{
  "n_layer": 9,
  "vocab_size": 1024,
  "norm_place": "pre",
  "bias": "qkv",
  "parallel_block": false,
  "init": "uniform",
  "init_std_o": 0.0369,
  "optimizer": "muon_variant",
  "lr_mult_o": 2.0,
  "warmup_steps": 200,
  "seq_len": 1024,
  "train_tokens": 363700000,
  "steps": 5550
}
MLP neurons of a small language model. Each row is named by its layer, matrix (gate and up: input weights) and neuron, and shows model dimensions 16-143. Each number is 200 + 40 x the weight over its row's rms, rounded and kept within 0 to 999. A neuron's up and down rows have the sign that makes its largest values positive.
Before each neuron's rows, "fires in" lists the words (lower case) most often at its 100 highest values on Wikipedia text that the model never trained on. A number after a token or word is its count.

fires in: "there" 24, "then" 16, "however" 12, "later" 6, "lower" 4
L4.gate998,223,245,177,178,254,144,265,140,157,183,137,334,184,130,191,166,177,242,205,125,159,199,230,172,171,185,131,233,281,207,213,202,131,200,200,177,206,182,225,274,184,151,122,199,181,263,226,207,233,167,202,157,252,223,245,207,218,212,210,152,241,220,214,235,160,184,184,231,193,188,244,274,239,214,136,166,224,163,175,159,196,209,171,205,197,229,211,225,161,214,171,143,239,180,100,165,178,282,141,197,228,210,199,261,208,189,219,230,233,215,182,200,270,199,188,161,168,255,176,205,211,153,190,209,191,262,222,221
L4.up998,215,272,242,207,182,193,228,169,226,187,199,174,166,275,200,201,196,248,176,196,263,223,105,275,246,240,159,213,184,193,259,113,267,143,239,232,199,217,180,144,199,155,251,223,150,167,224,197,179,169,193,185,212,228,164,148,149,171,268,225,207,214,217,278,169,187,155,134,159,119,237,191,233,156,193,301,208,236,143,185,270,146,197,135,207,220,217,201,198,181,302,198,216,263,217,245,128,190,183,203,147,204,231,165,188,195,242,174,232,157,253,231,219,112,147,210,195,175,217,205,232,158,280,202,184,261,139,206

fires in: "for" 43, "force" 9, "to" 6, "forces" 5, "former" 5, "services" 4
L3.gate318,137,217,209,210,157,179,226,172,202,210,166,206,140,202,160,163,214,248,244,178,224,159,233,209,257,215,235,179,144,282,229,286,150,233,226,128,238,194,219,194,229,166,198,189,157,233,188,232,204,157,204,197,214,140,201,147,213,266,164,215,216,233,202,261,236,221,210,107,206,185,176,201,206,222,167,292,196,180,212,241,267,196,133,197,146,234,184,247,273,177,272,172,156,213,266,207,235,235,183,232,237,201,200,180,170,236,262,138,153,217,176,140,168,205,159,162,181,233,173,229,199,207,153,236,225,236,203,133
L3.up318,252,137,249,147,200,250,202,237,220,187,203,166,198,187,175,174,255,243,220,221,249,194,156,208,169,220,252,203,178,220,181,184,205,216,186,184,174,141,163,194,208,189,238,144,143,168,196,124,209,212,162,241,211,258,231,226,197,201,195,145,175,192,217,268,226,144,222,231,105,234,210,222,179,115,127,196,211,151,192,204,113,196,194,164,283,233,220,163,197,176,185,247,226,213,234,275,230,224,217,204,178,242,200,184,195,137,216,243,139,239,147,129,154,178,194,249,194,171,197,191,148,126,183,224,206,169,192,262

fires in: "he" 30, "i" 10, "she" 7, "help" 5
L3.gate932,214,187,177,124,164,237,148,227,191,214,198,217,267,177,168,206,210,226,244,110,172,242,181,255,304,259,246,236,219,276,228,231,145,172,215,229,210,211,249,200,317,204,188,118,192,215,247,180,223,207,285,153,180,195,178,168,158,157,185,304,180,134,248,170,222,203,179,202,224,179,222,230,169,231,180,158,169,122,232,180,197,288,123,205,195,228,146,187,156,196,212,221,165,241,207,215,156,132,187,174,183,255,198,217,162,153,168,194,195,229,153,168,194,119,281,135,254,207,250,176,181,215,174,216,284,194,213,262
L3.up932,176,239,163,202,190,195,89,237,177,266,241,214,205,117,230,271,239,208,258,163,184,231,225,202,245,245,231,188,245,169,263,121,154,135,218,201,241,235,220,218,199,210,198,219,173,133,251,163,220,202,212,168,217,232,182,141,227,227,189,251,204,252,144,170,187,214,166,215,188,145,188,193,185,219,201,206,158,173,232,171,221,167,217,205,226,256,175,187,236,215,148,237,196,132,201,183,154,140,242,212,174,257,228,237,171,183,273,208,171,190,187,210,172,156,184,185,183,180,265,192,182,208,153,184,283,194,158,206

fires in: "song" 20, "guitar" 12, "songs" 8, "route" 6, "along" 6
L3.gate568,199,185,249,311,226,274,189,182,156,160,243,190,178,262,230,201,235,180,156,167,159,152,168,189,165,211,228,183,195,207,198,226,109,187,147,151,209,142,169,248,196,243,185,181,137,215,256,180,162,204,176,203,189,212,230,228,210,199,223,198,225,181,199,212,241,204,144,202,188,227,213,248,241,201,168,193,229,213,202,254,193,231,190,209,208,173,181,205,158,178,165,267,161,152,172,189,292,197,193,216,210,209,169,200,216,279,195,208,143,104,143,198,163,202,212,157,286,163,271,215,206,140,128,251,186,174,209,197
L3.up568,209,155,232,190,222,269,209,217,167,187,148,213,207,149,236,306,239,162,226,228,221,220,238,183,204,182,206,180,227,174,149,145,245,163,207,147,194,211,230,223,175,198,191,172,156,206,162,227,156,272,149,187,150,256,154,222,214,237,219,153,164,202,191,113,243,215,222,230,136,218,190,224,232,205,135,216,95,201,168,213,200,226,258,173,154,219,187,267,265,191,118,200,249,124,154,295,143,270,158,161,171,185,189,212,173,183,101,125,221,237,184,192,242,226,222,175,158,272,148,225,212,186,225,168,249,160,209,200

fires in: "the" 45, "responsible" 7, "top" 7, "so" 5, "expanded" 5, "then" 4
L4.gate429,216,201,231,180,171,206,155,209,179,227,249,123,208,169,159,146,245,193,190,165,238,247,214,255,204,121,239,162,180,197,235,237,145,201,170,191,260,156,205,312,187,176,169,183,189,229,205,263,277,297,281,239,140,197,167,192,170,155,179,240,149,195,158,174,213,211,216,203,163,288,172,173,184,190,168,205,143,246,124,192,232,179,198,156,216,172,155,249,194,219,212,197,206,235,160,229,184,104,245,82,197,217,174,194,99,189,188,252,219,204,252,156,250,228,226,207,124,218,222,183,202,154,174,172,240,189,233,116
L4.up429,151,196,172,232,267,224,151,189,178,152,236,166,241,212,137,185,141,164,177,158,189,237,237,180,143,213,210,129,137,155,208,130,221,185,103,154,157,130,188,202,178,237,197,166,191,228,201,179,189,227,222,230,126,208,228,227,224,140,256,191,133,203,187,224,190,252,175,225,208,180,142,160,176,187,131,205,224,224,177,184,281,171,212,172,192,249,219,200,186,227,257,159,193,244,137,231,267,129,218,239,206,223,176,252,231,186,216,224,224,172,211,91,162,249,182,106,203,253,153,230,234,190,141,267,182,128,225,211

fires in: "published" 10, "used" 9, "wrote" 8, "released" 8, "produced" 8, "written" 7
L3.gate353,189,253,158,143,212,211,198,129,168,235,210,196,159,165,271,156,166,202,231,232,166,210,242,250,221,172,241,215,87,228,163,196,233,257,177,227,246,144,241,193,200,227,166,166,157,195,127,277,200,213,185,162,285,196,222,143,256,213,177,161,247,206,226,204,194,218,161,201,183,200,203,220,232,200,259,227,192,192,255,168,164,228,286,141,249,268,199,211,204,218,160,216,240,184,159,139,176,180,141,151,267,242,217,234,137,203,210,225,172,163,248,219,203,107,162,147,190,203,202,133,247,230,232,191,159,242,185,180
L3.up353,210,257,193,154,229,132,154,203,263,179,203,219,186,194,199,197,169,218,216,273,269,172,231,262,114,235,154,174,235,223,229,218,220,225,189,247,236,178,167,207,195,217,225,200,165,195,216,200,164,270,194,176,259,226,180,170,236,223,243,175,199,238,190,171,164,224,176,213,211,214,207,201,152,206,247,226,208,223,216,226,199,284,242,121,147,153,211,202,198,202,235,177,205,157,238,215,127,218,160,166,269,216,170,246,198,233,261,233,135,169,208,185,192,71,210,155,240,180,240,226,239,137,220,183,111,147,273,244

fires in: "through" 22, "than" 11, "this" 10, "third" 8, "those" 7, "throughout" 5
L3.gate795,120,216,131,266,132,237,171,233,153,199,128,181,197,219,240,139,167,208,288,191,184,132,136,212,145,170,226,226,142,198,229,213,207,237,166,200,223,182,229,251,206,193,235,207,155,261,229,148,181,192,215,237,254,179,194,265,134,129,264,240,229,174,182,176,195,150,190,206,219,206,300,290,202,198,191,263,243,234,210,151,186,168,169,213,180,229,206,206,240,146,251,214,169,208,224,213,226,226,265,255,170,277,242,203,196,278,207,237,140,227,242,210,180,163,268,224,251,220,220,189,218,93,198,282,159,188,129,198
L3.up795,194,284,167,209,237,156,148,214,262,156,157,204,167,200,216,155,245,193,183,240,276,174,174,215,222,270,215,192,86,264,193,219,156,189,216,220,194,170,200,170,228,215,108,195,217,199,221,235,209,296,221,194,205,289,175,222,182,247,147,216,235,129,245,182,160,259,239,147,217,244,223,180,294,126,243,215,191,212,228,208,293,220,247,213,275,174,201,238,187,160,223,192,215,165,238,154,167,177,247,174,196,240,256,205,226,186,255,135,245,189,216,126,220,185,212,245,170,237,236,128,235,129,208,213,199,288,174,159

fires in: "song" 15, "songs" 8, "politician" 8, "episode" 8, "year" 7, "episodes" 6
L4.gate825,240,197,233,215,242,225,180,148,162,150,168,134,246,201,221,254,149,162,200,219,179,170,226,244,194,217,194,207,140,233,197,149,197,207,173,180,293,167,149,167,222,146,129,191,179,230,220,178,173,162,286,213,283,158,195,210,128,232,241,230,249,204,145,166,156,275,222,238,234,174,197,214,253,221,250,134,181,220,234,206,277,176,217,192,225,176,122,140,205,187,139,224,206,152,149,162,181,268,163,180,225,206,198,200,232,196,233,212,221,180,213,135,226,189,264,205,201,283,194,228,249,163,210,257,224,227,242,155
L4.up825,248,194,214,317,193,224,145,215,114,216,231,221,205,174,221,116,215,233,195,155,188,227,193,213,236,202,234,245,214,223,170,244,189,206,171,211,170,174,150,184,201,164,273,247,242,210,301,148,172,201,95,209,119,187,296,225,162,236,232,160,249,174,164,192,214,184,194,229,237,161,242,110,135,236,256,228,210,221,161,183,100,210,255,241,197,166,165,194,175,190,255,189,207,131,187,247,199,295,233,185,209,107,141,230,223,192,265,277,131,177,169,225,180,160,238,141,241,164,197,259,184,209,138,130,192,190,259,202